config = dict(
    d_model=320,
    norm_eps=1e-05,
    tie_embeddings=False,
    extras=['capped logits'],
    init_std_up=0.0491,
    lr=0.00636,
    weight_decay=0.0,
    grad_clip=1.0,
    doc_mask=True,
)
MLP neurons of a small language model. Each row is named by its layer, matrix (up: input weights; down: output weights) and neuron, and shows model dimensions 48-175. Each number is 128 + 32 x the weight over its row's rms, rounded and kept within 0 to 255. Numbers have three digits each.
Before each neuron's rows, "fires on" lists the tokens most often at its 100 highest values on Wikipedia text that the model never trained on.

fires on: " and", " to", " thus", " as"
L7.up380:114074137189083144103115122099107133134079220069095120064119100153141151115102090070166124125153112128131087122152172151112134160146120102156127179129139141154158096086098114089178088056149091119118139136148119184128126071099146057116098134132189143097152159074102136144155135196130146073142160137124040132159145116166117087134085140082142167077195133105095143094139128107068083150100
L7.down380:112116147134143176156141155089123141159150046046162157162142095113110139180166093143131101111113124189125088122147132206183154093160175110104097118098124095158073068095074133117135104158197091128180153151164157090152117095152099155092128126092129088145153100083145148107123149166070083052201136095167095168124125108196116144132155103118114089133135144128151095131111202151218131083160

fires on: " ", "-", " –"
L7.up691:105137103110195172153098084151147124142104207166106147055114060099132177147150072167074104133104112151114133170168150160146123130059091144139108157153127166151133131162141121122057144152102123186183133106111087143109144080130157083127103197061128075114116137163157139094125108174167136113059111083130159131176128107093127139080077136115188149096106197078090119164119166121122144106134
L7.down691:162091184147096062165146146122109151132152096084120151157126076132121114101189091159109113131140106120140173149145157098096087093171184112080138152178155156108079148071108155095167036144148131114101128130122105128131089135124121203111178129161083116134185113090168152127083127156116107136155161145120132171133185167162149152141150077093023160156143061120149159153118121094114094150119

fires on: "-", "\n", "s", "S"
L4.up442:094053142161137119056122124106169193111139112135153134101121138148183131132120158184157136134179092150145159196138102152118102117160142111134121158154057159151165098172172088105055111191142139084122116139114124140131133146121096058128099113096151112082123154134086133106111081157134091149160139120121109102122112146105122106077158080104172162115151123081148124123129116092135140106132
L4.down442:088126122105168116081137107081133131094085117149124111103142156072090113125144093067121125100151094139084110172135099132124131168124132069102150121095120105124148084194093144093124134145146154149146140110118100192104097063115093097093151109163085094129115170159147170157103146155075148115106139177167152125127086140092106077162151176103119110123157067143111136188174129103082102119109

fires on: "'", "s", " never", "]"
L3.up706:103115125138125169065090088122121168124145073100118083135122088175161108185101113107142153178099188112147116121166092121143131064190083153102115185151141070051122110137167179180161125172140072135117146120095104158166176056120125166149119139157116102163083147158171128138100139125161137126126133113084163094143122078078145155147108092088152135106150196107116139129119172162119140081138
L3.down706:143120156156142067154151158148110138122141143096147135126158174132224202120150132096128174142131102089123132138156114129199128145123132089126129129117106113166163122141104182070109165045147118119167175183113109046061130138107129197102116168137130104119154167101157172144089144125101098086142128117084154228078094102169136154067101157098090118094144102116097132135067170100160072139180

fires on: " 1;", " 5;", " 3;", " 2;", " 13;", " 17;"
L3.up471:053104050140097145065114156128149088139178143141139066136103178136121126118141156162104124185116147110116111069136163118178091126085145152107152146167137190150101127149090175168164184101103149144167112090144084160166128094153113119162144133152176080141135105112131174157096073121101099148135105138112146121118123119141121076125118030154125119101135157123129099190180128128145111066061
L3.down471:113130092162141094138108148138142124186132100155143172125119133108148153130127104104157145141156120098126116169112165091165167142155091137125127120134174149091049131128154186051146112091107085150150116160111129130124089132122150144114147159143113116130090071134157145164170132144078126115162094092121087128141102139107126093124085147074092085144141099171142103115159083073125165103139

fires on: " on", " for", " at", "ing", " to", " over"
L4.up674:095085082173121130078126071192188062112154145087097107082137119170128133164178112118156138132134116142123138112136150144094127117134084126186207075155139079121138152159145127061088119108176136177185102114093090164126089099134129120099123166145118143137182093109179159140189106135128081150134162144113103117094182116090056125132112112110160106109103134184093141083141127150164112119086
L4.down674:088128169138141142175158131119085086118120101125073202186104105117102164108115197132140102191130131111132092133118114105109142168188162144107086116165186145153107121093150101149179105124123153089081114155130202125190101114107117168132124089137153103108061160157101155141089136129103161138149144079112129195145104158162136141125166158057144144136119201105120073132109167085149079097114

fires on: " by", " a", " an", " only", "="
L3.up5:146117023090136174119136103186175050123108112101150122125136129157100162135131169118139101152180153140136069132192093101118095107117151162123101141146111157064142109131115084147143172131137079152174156107087197113141087135130114133139096146141168143083156198120120144127178076169133192085121160155126126162109136084083120133150127132134165088129120106117146122116161142142101111141061
L3.down5:129173099152169060128126139088123148097104092086105122162116100148186116074172126108037127093131130115207119133157154131093120124120073127130128131098151061138122142115118150080094134133112154168125114140091092105148103124197124176108150107072148057160148148165149108128172147103122095124168081075111189192182121211179161071154126076109085116118155077131090110149123153082161142085095

fires on: " and", ",", " or", " +", " to"
L7.up6:109076180143099073085119172147147114175150150122147105119137115116094200148131120131093102167147129132150105131134179117091137123149097106110117142157085124127147147180118179110142169109106103097122099171128067111170060182189087072125113124135156119103135065181099173146134085164130180101110135083155110090141095128095070147167108134115174144087156182121091152122114097145126158141085
L7.down6:089156125111131145138167123191095200109135053147113113103159115087125086161068135186091080122151128142150156219115159127145108108099211106109133093143151123100162124142129083125165132104106148104150163142128157096099090093136112164141091129113127140156159119094147129121135134116144103105186089180124155145140148100178100162145108179113101191121094126088111095099124177115152166198081

fires on: " of", " his", "jo", " close", "\n"
L4.up17:154131198029081136145169131157164085090130157091163116041059110091134114087113173063131131111115143135123086117140139125091139137150110126140164172150119101160118086131139193151151108122116097143178170162119135145106114117176094173114102193178144152131145105137176116133140126152107149155138160100111138139124123144142140182129139152229094136104144132157145077130052189134174107096106
L4.down17:081121146178119116085210154125160206133106080185075126076120083181137097123121078129162100121054109103128098154112149155153133146143155165121152105153165157113109162133111135111156174153136072094153152079115073106154122125081225168147117176090105087093093100151094179067166189122133141201136099119122151120102115141080088066156163133138103150068160133113149120126174094122134164145146

fires on: " of", " or", " and", " to"
L3.up464:122125073132098191102098123139142105119129090128125098100134097137127107147144156134106080135156194142168135050140178125083100162098167099107151144125093136111156124165112128095116135080150113145090149078089142109086138078096131052148105121192100162093163167163136143141169088133160081167088068126129146172199179180103106135074110142112172105095136156152129144119179086132135068173095
L3.down464:154109150135110141115105136102147179143133089085102132137180124149132129123130098164100126136118128121120061113073102106194108073186091127114114137142131163141100243140118153160111093201117089167195117116177217116136156146143112192123148139107137152138109111116086110135133144142174113091195134109073113132106102165089174121151106120077129141126158185118131112153132159112172102086136

fires on: "=="
L3.up141:111115123061133171128160204163191173109126181107139109150164176136134109179151147099133126156123111191127066111162094106132118133084107130146127158174144119055146116093132166131121130128181150058123133126109103061115091135134103177128079092115153103171133107148128097112127095085136099087119143115123088164048137164109092130126080069137111115115112116092138163116105155146152132105102
L3.down141:152098135120129192084120080133151126148110107158144165153113099114133123129107161128136090171145121153116141145138223126141181165099135147163078112107116167114088178101134195147118156104124166119078170144093168085086113078138158099158144126075083127075097128115161132159128122126120128097089154103221081130133119087122075094144089086133114144097143123142127120051137132053108157077141

fires on: ")", "s", " century", " years"
L3.up35:163135157134114165113132085131172083139120157128112171139112076177167138124138088089206149182107118133125087155089139145176161071126131057104111114177133103095161168148165128164129111085156134168168169115144138140138105138121109144152055120170103109106206115094138166106108118153181135104166145184206119119156146133161107133131072070189156165140147150097154100141123148135100097133074
L3.down35:082121083048160117137101208133101165123104158113116140073135150068146129114103144115093124204121153134171111074144131160133115152076158112113135117146128138160092096141092143092143100165039133117067142151102141158178148137062173073176141097096178134130077101176113046097150137106110144111121134133119163198143133142150179094168130108138120108130103111091122084149124125076181139134114

fires on: ")", "s", " in", "."
L7.up1133:101111112150129095108130206144158105118120145131135148140145063089145160129119138124138065179084141150184087139113152164141137089148168124125170101174105159116167149173153133145104146085150098153135084134139100094143143151128145069146051078117133064128186115111097127105127097141162093075126154166172148156101113091095056126109099142107167183121193155163136093133060062090153152137134
L7.down1133:097134155111093096090134140110101168114101126083039086136131206113116097143115092133150174116104136162134181129125165131166129147125106141116131071102166101136122149101119143149111084211122106145086113087137103146097177152160152120134182076102132188176098123057103115015105108160100108175157078095109153204097111088164145167129098153113214083143135102143085156113167163094098126182094

fires on: " to", " –", " ×", " by", " as", " or"
L7.up614:088087167111138102121116142184225186092122121168100055119164103131083180122174127131132137128125088131171126121122143146163170128078144107116206128108112117167206120158122152065139116074121062073145097099119091184106120158185141117119074105149141093106134101131103136136125072156180122149140128124153162102105111145107128130120108098076223150140138214125119091148116059124158080054120
L7.down614:119140143124072131123164144140058175145160123166095132128183171133120102132094130127092190151125151153174090115107156177132129094118131116105148140106207133121126133165097082087188197077127123141106118107160111096114093186153097063119101157081153172151152114108119099155180144146149164092123107135119142092168122095121139140155137168128116136130127166138116120122169126167126149136105

fires on: " for", " in", " of", " as", " to"
L7.up1185:079063147089172124182113118150143185143052174092108132108124166138145143148119120116155039121123116171091075102138190199129177129132082107130124144149104101114200076150094116117116186144137110146067119139110127113075132107137113117188118140094108106138135150091147114155174159148110123168161155063177119153105093138096137135139056184054118150098137109163118180107096177194202138095108
L7.down1185:141116147154129177052169108132135130113201078098140184127173072107082152102120145162121093098104173112157140116166167129135069146143180086156121103049184102116088155086082107153157123089111119107162109130120156115097139168081145143100106144139139120148126164130214181181125110132155134045124174135135103163138195097151138152158162152126150171129096180123109119113178165139139109111090

fires on: "|", " to", " 1", " into", " $"
L2.up46:149129047122143126111094169166147216104066113102107087147112179096111148049134113196102072119133154140154128100185112116167115115057188103187130114155086106179119133099132149096148108103118138110130105175160122145101179138124085080105085097185093156136141111188108147131143134132172163127127091167099125078144187093107146075080166081105134178099111176117130124131084134146150147144148
L2.down46:085119161089147190112113135032127107088115192159109123117127073147163118153114138123129161163086135109163113090106150125172095150122107158089122105118184075187084162047098086133099156174084096092167114077151155075138115079126119166141170106082102160155122168086103127133155174093195145089103105054093157140100067172132180087152174133197149158135138138171097144117119138212156122103085

fires on: " |", " –", " -", ",", " Con", " August"
L7.up1124:133117182103095140158111163158125137163098108089110135189051130116130153128110141131137073148091185088149122157158122089086126138093138137129178162117132078157171101058075112178147158085083138105091177129056100123069102145146092146085088148138122092118132126162209199127132171128134163095168166149146114101104115089127070140113105101137071107146102143139149082099071162123127086148101
L7.down1124:135095179122164162104119167100116158109133053154107188091167124176123094103053172136070128152152097145154111157108118147108104128136115177124118075110111197134110142093134173171174142073159132129110101154140151132123135141061105126170130138138161144159111172105105174065170108108100151152161160197095122123136126150119072130111114159099155119131112048139122145162142082167122110120105

fires on: "\n", " (", " and"
L10.up509:140101123136111129096137063118164106158158170120123145072141145123107136096156135184119173148127199125130108084133133127190138104112104110109163109187094100146140119077105162073092103109088109142144171121142145121126116125119130125088108187173131158145211127122118096115183076119078140143199069146118110157149158084144117176165078112156134142119194147150176099145088134155162161109090
L10.down509:086146065173058116126174146162162170135133151169098158109147152159151177146079118167145104124128103149180113182121161165155118180078157111090090109111196110102149119165107092139110091154160135179092093098109109163093073093176142091081152094066114113101189133200132153123149186119055148128131133116093091182125141160124105129132109170134111120085118120128136079142108099125101146134203

fires on: "re", "-", "tro", "ri", "t"
L2.up1176:085117085133149148132156141151096088097094104138109095146136109130149159137174113134071100090164161153123048070145106096159177115065103146158113148150042075156175185121179145113140095146150122096090073089105162118068106088115156094141114180128114135093163101144161174107108111150124144118159122087151177177123118186109136177100141116118166131097158115174137062099095125110141129142140
L2.down1176:109141179134109168132072091100178121100164180135103140120130119108103170138129141142177096168134170097108165150136142086141102176189074138094108124156181168123160152157095165129107125098130113076192113136141163160094095118109122160019188146115156142178117121107152113113117159143136066136104071117181156125143124092140141143184097118169090152147145131097128103139193117092152091137118

fires on: " |"
L9.up36:144044189168109128163155089108192096151123160091104138069087124152182137131096110108129121145090218164172160166183151073148139133123152143163148137073127127154127158181123155158072137067136157140112113111117065138116116150096084122128129098087143177147136140108142151121137180121129111169193115129185104132151172134137119147097153151133084168139184160095119103118104128093113108126124
L9.down36:037101125137174089117084149140077158116154173116109111202143163138061142155096115064168116113097189134136119144100131149087121181122108147145158109133136111152181139044153158136134141162093185132119149155190178147177102146132152140126085162141176120056141102126114138206155125105090119109146119136171115082173071118103129081125107124135131140117101099117126061115108110110157162164123

fires on: " ", "th"
L2.up967:173134091140156099160134112119129061089128128067135116088087113129133104126164136168142162137148110151187084166170121144137130145118134152163105164143156127147184067144125123092070102158157151136160136061107120093131101144169140162135145154137140098178173045117141097129139120177102136090147135111097169128162188077128086099153096109190132103055154122151100177107143172119114126144101
L2.down967:164132135178163116166134130129092154146205083157095168127084083075120108107157065099075101126091127115175145145152159141164140133178151135122142112130149106171135092112101138091216132163148089142094093150157090105186102155113068139132189137152072123133107127144129104055091137144148076096149170100151092218114128176126138145138117131130113210158122123120178109174100142138085151139179

fires on: "\n", "R", " in", "===", ";", "ed"
L7.up193:099079104104151083115111140093125109164201214058082130121097088124123153132176143117152147119153124190144108135101156143199151110095060105094104107107156125109185147128156137125123099163086108157147159124124174087134046106095088104182122072147073111097201098088127048138107061158130158146081120090114115135142145135158123124112153125136149145074170167106099068094107133120109071119158
L7.down193:118138138146145160070124141135172114196105089152080115089187106106100107120122079099134151171140176162134166158183174108123105098135180098118150144171124097127194109119147155148109130160153091084119147133064098083087093156150158144069149121104121105134111135173141141144050134086164097058143122177131127060052151155158113130122128178080156123109099127157136127097138064153111145136111

fires on: " of", " other", " and", ",", " for", "N"
L3.up273:105160135136155127118159156125154128123089141129133121100092169127121148118140186090110116138148121119097102148080123134202118143143217176108190208185131119151148100191130095156102144134120156063132137139138137097150050179098163108176085121061167105094153086110176119116134136097118132078103128162179133176121139054113113168147143119160138154114102149084099126074120145160142152153158
L3.down273:126158178124121158127165108141166087127142166093126146136152123188116140129147059147105102111141123114125159132151106112135158172104086100138085100099139046079104107153183154163073087086149078140166095114135127152158103151172111182109122122072150170130076166109085112151103135175109094123083163056113146146121090175137141107096112193122131068197187131181161070086215134087116057112128

fires on: " |", "."
L9.up52:128044162106114148102190112124206116152091127098145143072077099115146137188185112095218075153144171138119144172143141134120146153100123154112158115125131145111243102160137130070084164146122101136069122135125132061157123127129089092102097173093129155090153124141055122180121154157135155128129147074115117166101127132163148115141081114095120160176139167092169104133154145153095070083147
L9.down52:116165106113114141132116153122075133094101147099127153127091127145099160113113152099112091130132173110138098139100120151100062104148149129198120141103143120115124154097119103119098143159128118145136096156086118202127126171101149167100104111080150141135084111095154099255130112121129124123145103120178127164039151135117171165172166131128130139118112128132149154175060153090111143091128

fires on: "==", "-", "\n"
L4.up1215:106100091137084167131113186137120165076127168175082118128135062106121123182155152195132085126139157172123089116168173117143151146071135140174132146140120132119153081139095117136124139174100132097135116105137102120131074107143065074166106137131125048080165125120105142139123069184177138089103083117136138130076131113077116160042161091158132150056165169136096112097062153120130124129112
L4.down1215:106124149107137161077173127095143120147150112167164090109070144110115107082103127105129169161101166158132066131076164103130150123079052116125077085137145157154114176123124188081156146174136143125124100140137130143082119098104167114084151066110113107126071105125131137222188155135122072155179184135150163129091114165095124094080157162079115115095111124144130107098162130112099129027125

fires on: " the", " in", "\n", " ", " from", " elected"
L4.up689:152078124132154128149111154131121155142120181068100098067113162118154087190211143144130114113078132140137119100090125122188160097123120117170120094126139132122152129166125149144130112131114206139097098187092169096135129147124102136166122197067124074111203024068108088129104101125125190138174115126129187147090170100105071100120110167168130183085110142089110105117126097118111124168074
L4.down689:141134167128158117144177080105129150164126085135108174095125108142105079131106130093116097114078053112119140161144097120218121183187160118134112168137101112080170083112093110132119155107147065139114161100178073126028128138129162118146091142171101113084132160141146144158157111131206143164170192171177037141099105190139111153114153116106119074169111086123100108159168154095090102139097

fires on: " from", "==", ":", " for", " passed", " seek"
L2.up330:134167131112183173099116206160161114146128099132141110109161121178137086120168075157120114188113198116099096104152112100158172122144127110133124170147069105109073103109103176136070086108136125131123126106129120151167141156109117163132118217113117134112117128112127124130172077117153138086130122164073072094087219115154100115088142098156105116162117130089123133102100174115159122108099
L2.down330:111114141142116170170133079138161152158114079170126163137151094137146145117150115116134092074127168123102104149123140150137096166126129074155141085114073134089141090137140171135120130164110130098101126147138173101090108131077090054090094118128109074070134105081146151180150107127108163150124178085199118161111089110180097124141097184142119133058104072193160132115110165185148105133088

fires on: ",", "-", " –", ";", " and", "\n"
L4.up765:128153128139077153071143189206156077132120150119159111117161137137128161108163155107100109120079155119134134085078108136139113139091159125105154180179155105165175093117113152076098146090110166115119099090084143090140115142106093126131154105161132105106194127144228081148143145154161136150103100077170141117128156100131139123115124140150083116097162151147120062143088176103097131152140
L4.down765:133126116059163150124119237145123113081125153124161139152139135085142165049104170174155128095170148191167077131129145105120151122169090102141130118137120145160077085061146103155133127105131169077188100136161119085139146094113123173112144195139143102188053152124123169080171150144129137147130173133172128156072064125119144112128120099099127114133174087106170178113091107138104165123099

fires on: " and", " &"
L2.up98:113115108123164138084182126118126110140126139149102128126155125171150151131140153105106130119107177130105125142199082149118126110095128079127118111168105124170115071170108236014201101118148116174114168128128176123137138129113123093109131141126205139147144079122114122114133125139127132128149097128149169112138138115160077157128107105140127083103063175119136131075116180127135122114183
L2.down98:092174112089145126125109170159118144176149143154074130148113081149139072136159093131164133120126174117157122088128123142127148135118097090185087131148132130128128161111104100137147170074146180157116127123148155176182109090057148138126082117124109128158123105190178136057103124181141155133139154114156093120118046097115146132066117185069096107092157128199151119158091116161159171148152

fires on: " and", ",", " or"
L3.up643:141131165178105143156150162118115115159109132085094138102092106172138162110148159148158076143134160168140124106131130076104125121076165099112114122137148110099102106149104131084187167193130057117112127127126118105111137076131168100179101174104191099140125127199161132115107107164160119122155141140205114138122138109179060193138102133147105134104107152131128172137169204145110143168106
L3.down643:166114121064149118058073111150188175136058133169134121140096137125119085107068096140101149125108092060161128122111142096159161130194126141110168106176140133083131156136133141172099166097137144165108085094112157156195161099150088124202109122155130104169119140149117133087147075131164127166156063094090093089117059106128108162104166143107113127162103138118145150121058157187110142151125

fires on: ",", "),"
L3.up337:152113110184116177110143206163112098146166145114137120106186110090140251093123169125161130228145141130131126144126121081121137143109185062108133157137088111106117076255137147110158193135141112136153095157098088052148091120167150062175109134165170113103110156091194180114180131131115122110170119130152134083088169130156099143140155046072083173091138110141119145154116162120128185128109
L3.down337:131157117164141122116096113124124045089127045115089179141025130096115101097096062117132110145117112126144182182078198128115142144171122115097120150117127113143153111155133114086115141127099174090118117093115162137149151133117155071072083145182124120113136155165086107186089091189132122078069146094152090147091062135080105160058103165131130152141191154111158115114134114171119191126123

fires on: " as", " As", "As"
L2.up13:132106117107127155157106141139115148179093148139115136133171134197134145140171110112108075237117122127178136179183150114150125133123136082167156152127077130121190130175165146118073138079107095097074148066106093118081122099179141111104091089139134090113116113095126165125146119151119173066111150158091133132136172149157114114116133099167164111149105105163072144158145183115144165097063
L2.down13:097118118110156095174078070098136143100145128155097093164158114114104099197105112109159144157127137205158105127134193163155186131153098146092111146112129144135115172082191186116063168090100140120152122137197068095088118126122095196082145130149128134132086136149140182134087184128129099125093097176132074118133116126066138151092142134051108081103068095091169113138186102112078095128157

fires on: "-", " and", "/", " or", ","
L2.up1219:132132111083084154127151135159119133122181168106159120062127109190129174128171198171085148157128146101136115163120119122173102110144152147122115181188115148161122071209145107127110162109089162092038130098127099082144072115135111059174114089140178125156171123105162135128105137174089107192175103108215159139137139162167085165123148079106127192108093176101129191146111127122150094099215
L2.down1219:095146180102196134097148095106130130129091108126088164155091144148120128116148099126153157130094160170183156101130130123069154126176107119139116125123141111133163144054157168136105142084113093168127139077117135191144114096144154100100091105153156054141130158148146181115170153146148114085080169092122098169148078120105131149090144204119097110117136143149131093190193127181081139162099

fires on: " to", ".", " |", ";", ",", " and"
L4.up527:147097113174106178106210099171143036112118143067151094103107180147158227082128078125137112135103181143142131136118200117144123124094067092142151120155130175151124136092092132117139139142139147133168171074179107129112080135101181071183124120113168142146213161129100130179143129173161181118127108184177138112082148075091140120148111122068151123115063199129140059081189198070106096100126
L4.down527:096135164148100087171140139088079162087104127105124135133139149090088150172115094109112149145151095110162096094113085151150121228123155109096157118125145162183106153100157090085126138100187135070151160147110123174138150127113116133152126175109133112120119134063080129138101127154092085099207150151157102140104149154111102050168192162116124097151098144102132179147069125143121127141134

fires on: "\n", " |"
L9.up717:154101097115116165146146087101176113158094112117170183099081109137143124165149127158168130137146145169147069117139091096162187062110169121147125114155161118180150099172171132080074142116139091114134136102101098091118088103121082115133088137145161134150145104134171138143195153132171137120163107127174161166096180084167071127084125100132125146106143169059151138101147129152089074116134
L9.down717:101144114168185084169113093184088163126140181135121134178145174119170133181095098117126143077064135139133132150138198140110082131133122162110088189120147087093108105108090072143136076163081124121197160199137122095148148139131200158154076102123145131128134177153114075211045143115123140103157140129166095115097070078118117191142142112129170192118124075136153116142121128182161136104171

fires on: " a", "\n", " an", "|"
L7.up196:164102152084147143118112082148144122226110121078129112153080107129135142190101120121070135199131166172133130112118151138158100151182142109136131104158115151125182166097133188124079170086101097163130128125143160143134082076152116138119072092124137134096159158087147134111179117170099106100102127084075161153114149085083077191106072164190109127121172161147125116197068108103148146084066
L7.down196:088136121183093101081161169141140110115114108093122130116157092176151095125151197070086155088132072119182194126129140151113125162112114098121151117136104140185134101144193113096071095133160108157144104141085101106162124167099163067125165119100153119121140087138128097155167099113069116094128128092125127114143142148130194130120149084111095123188130064186122149121168183165126121108133

fires on: " ", ",", " Q", " the", "\n"
L7.up1197:132119087105184138156085157163144127138146130070095109084088132101160089175180113140190127157098134191115101143127125076121164108082097120131161109124115150147150122119129086146145121056142108117157136166116116133170127123093095139144097105126151136190130089194167132134103112188108127103105145142099122152164179110090073175135119225143185158082191206073132111122060088093157149100144
L7.down1197:128143155132087166127132115112148132166162127172105079117170076157042155131132093169132066135122103091152199100116112096116119117119184137106093181163108121155097147173104115125152069136153147155095116142086127126138095135166126161116153108161111115039113152076160082130063184146131112074146109104115167141136151106159151128112141102196100166097082128151122084086150133140052158184104

fires on: " with", " as", " As", "With", " With", "As"
L4.up402:129091150147175109163083120106134073125111118189146088121133122126091114161144144121154072167121118152141066144154099132139065114142169116136147143134098089150117120219225130118132072128120083129107100135065134131097123065136129120161085124082172135105109167081085157155098098124098191087131159150125106123166176049102060106092179127139191151092139147124102176115106181103163177088080
L4.down402:109100104055122137157085080090121101058112103089123169185153076132093155135097121148112159139170161176091148079091121113135137090100144132059123136083126137149134162198139115124116157097174138138153177139115114101099112154177087131151171130121117107149142129117153149062103143099194108140156165184123092100137144152142151148115172125135125140140047065136122121133181185148124048112123

fires on: "or", " not", "our", " to", "|", "ur"
L2.up1250:107164124121157120105135112137149156067103145088068063107092119104126150106108114186073102196142164133172071094129143096133135097106066123154158135110118106203081176118130162171094109118148137075138144133147140110118090078110141132110131105123124147077106126131090128120179072109116169106148130123121186128134149083057164151134082151129154151089175151095164134137110148127129119120129
L2.down1250:149147125129149047092147082071084149086145166140086076175128113133081112149120183100132114159096136164157080056185149115111148155146075085110153132122126154163098166072094109180136177105074124073142135100116174087163185176128117158179177117152117128144151141061098148088108176138070137114095105160125181141165099162164122151074142108153131108157109085169132173132100082066159109141114

fires on: ":", " 1;", " 17;", " office", " 5;", " later"
L2.up1225:057127148139165132096131120117115118137140085129096131070150132118133117176128062116084152180163171155111134142106178118178116095119136091177197172193122148133180138162083125101163117104114114169160167150131081118116158110150113160094134165131135105144143114099119142137112094124105064138076132128152148103175133116093099118119112153175153080154166110142156119150122213117167129109127
L2.down1225:111097069121075148082155111113142079171190154095181137112176151154127085152109119163139163087128146071175120137115107115128135139146133114107079101124137127087109089142125171120146168141116106126110116102137143161187091122149167122138127094202134179145113150120193126165146121164096152122118101142114128143145057120073040147070147116153144095188075152160142177089168048139117100155139

fires on: "\n", "-", " A"
L9.up522:077116152162100151082124134169099204102070110107079109082132171146119158178156126164156127131098168100123148155140068120120157125122180139132157163149075156098127096203099165137121142140091104103098108155124143089080051086058104085152104113154130079058102106181127099112140098143132116183085153120120138085122101096191160095100061122111145115127091137111094135124068130148163105130176
L9.down522:165121110116130126139127154094130136109121177118101123169114121137144122122142087112089097109184130190069105149080099113148146105126098113127153113070160063156113125103143097069132134141135141182180171127120120148127079095119195107120130057135110143192132117116157109108074160154152155131129052137134103151109103143079067141139103167165152099079087120115172188160158121148066120178102

fires on: " /", "-", "×", "′", "'"
L7.up819:118110098123157126136142123113131161097079163146125132066104094139155154143131120155149081179065148178138045113188121204136120077096133101159105107110104150130111126141109099150096142139116089144110082142137134150137060019208111049129096100131103121112128130136163120096083121148174160119125120153108084159105145075127143092079137072165185106121084175088077110142092170142180118068148
L7.down819:112091143142131134078129154160154185154107129087127082126130142106124116114164116165127115095121135096076159142120108125091080159124145080075090138158190152097140126119152209157150113100113163097100061098180121101127116107098166109067109121190145158131152100140181109016040135141103150125136061172138133136057141120178139143137164109114054199073119180141123145150089133099134087128108

fires on: "\n", " in", " from", "in", " with", " at"
L3.up1206:154106100078116161074124123158200115158112131087126157114077135087135134130165136156082111174148176098159062146138135118135152092068120155173146129163117138141161165181180074164106107156091108104153126127129159150186078130155094106136121171137083102119203086157120135159162106101125172073211154117146119131122150127129112092119151150140154105049166112120145180124083162113165155100075
L3.down1206:102115123166155123153120129121092157164038152182094104117102128205104158115128118110083085099123092100067145144088121116172099144095169132095096114185111115151128129107096119161130142152173170150102139172090094189078119154102176084148144125112127144101099131155180090196135159144161064143075096060126126143113144157113154145188135137134140150161118157099082082105182164163073109175162

fires on: " a", " an", "=="
L3.up988:118097120038141139161153176173138159098131134107153131121158222108110117164119134124074109144096133126106065115148168117115104095147170162142132195177130154181152135117137107126136128164132144139116129141104156119120101170127161123174129143114134148123141127065090088127099106148104138108078127082110150166127115090169072106079049136188162149148103189075124078053125144153228110072134
L3.down988:162126111085184183114176163109155147115138145160166168163093077160136193135126112133157166138100086164160073118129133131058134115133103088160114129170145179103074145169127124142097186129187184113103151115105096092104119075161190099101132143093104165093142154129163150131179140096083176118161109118164161170178104143131168153220105109128134133084125138091107116175129095055098139125145

fires on: " ", "==", " is", ","
L7.up692:103125098116104126140139110132161203131171186124117116075182141072124130154163153146124126089144141136197186150116105149111148064098101151177130076168115140102125131096047146133136122107119126045146103052146083085115103050131128133143108049101126080092125137156139144122113147117155156059097157156139094162144144161135141102156151121101177148110146119134114098114104163164110110108147
L7.down692:159114189100141087154140088105100158145088133142111155140096101148115137154105129126133102165154120119145059187125122097101107174149123204128105169098085144154111158127145181145101113112092124122075125129134147114114143167122121094111122120110145184127089118124084148250153105142085064091165120130110111180116189131073091129143177140106096111098119144133088155119176133104109175125117